python train.py --num_hidden_layers=10 --norm="rmsnorm" --positions="rope" --rope_fraction=1.0 --parallel_block=false --init_std_o=0.0 --init_std_down=0.0 --beta1=0.9 --max_grad_norm=1.0 --warmup_steps=202 --max_seq_len=1024
MLP neurons of a small language model. Each row is named by its layer, matrix (gate and up: input weights; down: output weights) and neuron, and shows model dimensions 16-111. Each number is 500 + 40 x the weight over its row's rms, rounded and kept within 0 to 999. Numbers have three digits each. A neuron's up and down rows have the sign that makes its largest values positive.
A block is one neuron, or neurons of one layer that tend to fire together. After each block is what it responds to, as a language model described it from the Wikipedia text at the highest values.

L7.gate444:428592522529565508443597466551509509561461490481491528520527470520531527502490529489575515519488502557514474541512522458534405491502521591447412541516493543465526469524491565463581495493501469509497522453522458480509494506501553465490567529487464549507408588476502465500504497507446447512
L7.up444:547518508505480421564547539512543559463559533528584527523449504470516477487448571527513549527525445570564458445529497493532490540514492478462546520549506473555547520514545605471476563531584524493493477549569484495512408532448532513458497514451491510483554515482476535419484574541456565518
L7.down444:554552539505469480544530447498477506520527512495471417492521510530577471516463503542516509505479487505478519496443551478532449470534454507482440546574551482487513548513535447416543518500479527479500483434502513555452525451554516565549597504490484447498435547498535534512535536424502516536
Responds to: Numeric separators in table cells. Decimal points and separators inside numbers in stat tables (15.40 m, 59.25%, 1:12.01), plus year-initial digits at row starts and occasional prose "to"/"will".

L2.gate95:501536523529525473539351505497496438488452500455566520537410504492540483472448527477463555505449439458517513534511463513575490524541533482460559531541442440414508518453462520467502443478475482453463525452484444465530488465555506489507517482496504520518429538547520532455472488486538533565
L2.up95:568456511553460541507436473418512462456474494414572550542509456514486517434562524502463502512402513441472511491489433482556462491553492404537510545495468471532590548458419533430532478489415448440537535437493501526470506498523543476504544466495490580514451500471518510404462467536459493519
L2.down95:558504510456535422484476468407489534503505523566451486587435503504566434492482455448435510540527547484461448534503518437486502511404500478474518456416450435504525464458457522499513547474439482530529496515502468525496507508598596502522454478623446512564536510492486533466510509452509541467
L2.gate257:527425576479477533514475483505527467508529469528495570497497516474508486512467509469515545539513508498509543441535432543545526556460550485486503469502502482541494577472449466548527511518546540434446556444539477462518502510455427463544551521503449434447488509458475462503504497516529422469
L2.up257:502447476552497532528534520465591520548478510519422535545539510489452539540466457528569522510432472457546508545415530477466516411517507467509467455453489526445533538567417507553483498517486524487550522489554469514475488500432445446528491492509408496495508542547453498544385495461483491517
L2.down257:511447540450508558494472516464539534524522507495535516455456490531520491471520538441426498566493476455473473447468515475409560529517491535511490464410549529511483535480534508482601516487562553451560462503487455518497512485524431460482488565484491508520505437533392527470508542630551459502
L2.gate750:479495522568555513457484506502526502529452491528533458541464481459577520523533431544444518528481525498512476504509442470559504545535448521475472489494470488481539493490425492523540491492499494432536590488428476453568431529505501450553508476473483481505506496544527522505455548563573472492
L2.up750:492476499476589556490470419521566508455588505483480528522397470500542533439432495532477514484512452550526538521526468473540524504433466440391518524570470531472520514493459510471521480558485446512511610501502483467530490456516487474518544509515433516467513494512454515463462484507555387579
L2.down750:512470497522481463462505562466533467431543557522399543472467469476465471452466431549423480578485485471521495477515491449489505525462479534520493440415494511470513492539522501539473423518416492486531554604504464509426510487526505463509500504538519479503501439530517495476558542558507513490
L2.gate910:545542480519556524506480472514540502510477535490525554540464525476534500509494483485411516561444540506450451511405484506467503520513552492487470534478548434523547465475514476520470503485492461473508524523479445431449540424515445478474501488562521512424438490549465463552564461527476471542
L2.up910:506523513508474493505480479523492511465490472578547452451547443504444496500502485522448490509483520405494504518504429484517512512510484486494491521465452472469436476436455540546513497505531489518504503556488461453467557549497530490485524470478506506516480484510565439483516519473448515550
L2.down910:567481473515535462492502568485537442497531540461505567533395495463569466521498438541428547567532515473496496533533482482499480450437533449498425446450449533547551439530438426468429542520447502508404478457514442469474507505528469441549518422369549524493482490498474573508552485504540514528
Responds to: Awards and honors. Words introducing prizes or honors in biographies and sports text, such as Awards headings, recipient of, went on to win, Winner, laureate, recognized.

L3.gate263:478469537499485422550435504527496484506523476514514528470515514465561562499537489482516446499473501448499555519521528521523493530443464504481481513538452452443513563505461527469504489540496526501495526531448486473471564482485446533522534491448615508480451530545471482501551436522523560567
L3.up263:446532523489453492496554482565536485503444510537507496497520495440441462539461538460517455561467590429513505484499554533481425475447460519489457437455593448484496510436559472483488477427553539536549528573569481473464520522518477465539437395483522408498522539518439503496526506545503443568
L3.down263:536484494500458509497556497477537540515516482481478490445467508484477553580524571496494457500435521502487472468525522549561534579361510506509487460486438479545479556519495518470489499428524469548510462532482469457542512535453474507513471464496533489537513561476445509473531486482521507470
L3.gate744:485477436554448615588487531543532505506547447575469494498608459476538476482541532497538468521508504498465512517454500451572493461503494518424505487527514566513494562524503435522479507450489497493538516487483486585559579579462569527509525561452520518536559542560428540501489489505529492472
L3.up744:487532514439485521484456551557479422571500475533520502498461489518514508484522503476480519531508530568555400480528582535439461496407489484536501522494532465520563484452388475472501532460528504478471544469499502490511463556474528515501505516505529474509513563413559471479495446590530513542
L3.down744:488447495509496439519523467470503509471499534472521485550469514482517442529458519537421463429481490441455504426481486566535500566478490438431448438548439509470530512548538497486473554522486448518532502487484481485473453505511466456538513547494541527494493484523483532496500497491442487488
L3.gate1145:473616524450492414439464446528589553460454481501561483417438560483484467499504445474497532522521499513587447420514508579543463544583497506499497452473497430572426463500446463460519518541510478523475452505499524546450459516520531506572525508475512527450450519522452475478477461486527440495
L3.up1145:542464530550571488435463522462543516529523461471518458419471583543498532522488533429512522499524560500507480476588506557517553577519531561467510445416566450530528479545456538509529535466505457536455480470475545445385495490545487525493506442443484540515537465533476507456464472501542482495
L3.down1145:494499548516471484452591452444526518441522546437554520461519506549539478463548530445482514484504572482549480453547502530454541555461486516492552482495472469489418502522569535568555531513423490511539486499461460503428490574479517461513497468509470450431524530565509494575445426419542472518
L3.gate1261:562525579482545458475456504490573479486456519494493519508489479500588507470427520512491538518521441499483464571483527523547414535509466580468607543502500486474452525516425504549589493489489468457533459554541458486422533445446492457461509483516516497570534532613545502500532452560495494455
L3.up1261:543521449572485456468577501501463466569547535500481508472467432494504485521530531525455492460518581408449535533521516575524519496538454550515476507519544527538453532547437472546537513463492460514537468523449533543452492547487506487527471482433526503385440488575512520474509487489543463536
L3.down1261:562439487553603536475508498530484506496470468554480546487473457483525473463469544444488502465471529431566464456532508489503510471462468516463547485492497524520501548482457520503506588498464513444522459437484514560490522527500557470482459516478481505506569475481520473445499538531493474573
Responds to: Mid-word "-c" fragments. Short vowel-plus-c pieces (ic, oc, ac, ec) inside split words, mostly foreign names, e.g. Olmec, Velocio, Toluca, Picayune, halocarbons.

L2.gate467:430557529590510480522386542521519492471521525533545501553508546538553520497508524460524510511463472536558458487577528484485409474526480537513580478437461542470518592519497488484512442490479502465545496456408474481501469443466462568570586524428497452516474560470478473476488508452552547518
L2.up467:432469537539507543465402557503477530532529540469517477505500443478465488458549507435532502480417479466539488522529480526537543459458506495490513491492481455492493568521443429431462532543444482476591565503483454546470492563534408483517534493507532475476502545496480521513541489515492524540
L2.down467:457419453553440473521420548495454514558476450520454507477449491530436489487607549508453504434506425431396544559514436575552519433457538496514461487505484451500546539478520445508479499475449477452495551464561536501540493581414418478581526511514522492545513451492480454495507467518534491428
L2.gate485:461519595594451516550504513538419526528485495447500513458564543556490478515501506491487545466455459446480476516601490526501516469574532487526601459514412483551549533467517494471566510485539445467474552457459464516526511504453445546547500451451454461528471494562524496533481529462484425468
L2.up485:534515500510498560413473468550514396568638532516508492459462436549482481485452472489471489478502540522396454458480449488623525498445508497447448483496456548467491491441484426447436579535457416510557516520507525525488452542492472561505440544508461525453477523513507484448520470522537515489
L2.down485:602461528530485501486501527445501464598551544528521538559470446499484480556493482482491515520494586471506533508475493594510546492473523516530432447451496527440517440510488502449548511463504494523491538500546427461516513475397418425563554519461473539427471525483452509519548543506506457540
L2.gate573:462569504550569501493536507479369462550455428486478549483504494440533497494449504489510569451426516485486510475576504467472468515519505555473509501508541500545504487514521540518437448495562485495544474496450390442429531448521445542405528488466443517567458499482558472475487535471527493495
L2.up573:514569456480544468569486502576505416569486489437482549486506542432521536525442564508591457488534492491475553517470514462470425449473414515453507542515576439459616488423505500558516535547530531477528402471512479509555487526515569547499475489515533500523489492489540553458426465515463517537
L2.down573:549481460487502492543494501448614475496498533567453529521532505499498563561496582524534486437562554482580490552481485481469533502488510511542539505454476474489530506487435539522531517478496483524525542474523497484445466475474545493534554528480559546479485498515402507448574483498587475468
L2.gate1230:445478514527485447514424456511519572498545468500414493553516510444498566552479481537478505498501506575596484432517460535466536521508495437496475462459544524523541444429478513506452522524531469505491470498510481461533484569524516516497442480459432491526472512481441433484482452513507505475
L2.up1230:492531519412544487519462491483471539505522562556530517519491427456534511509480466453481487474495471460480492510482457463432482480518504484444559404446451466472525476421510476441481454431518509506515464545488527513470489479557444522497478483516497528489533516474533460505474503498501473459
L2.down1230:499519528539538531564493512541445520470438531526420464503496454455548499557564494484444532509462524492508540542547503477515552538487523528531506475560478480512508532441515581509518564453543498511497580478440513475500496482419505573529552593530466506481555555446484418539468516436475507541
Responds to: Mid-word fragments, table punctuation. Fires on word-internal pieces, especially "c" and "ont" (lumines-c-ence, hand-c-rafts, unc-ont-rollably), and on decimal points and pipes in tables (18.95 m).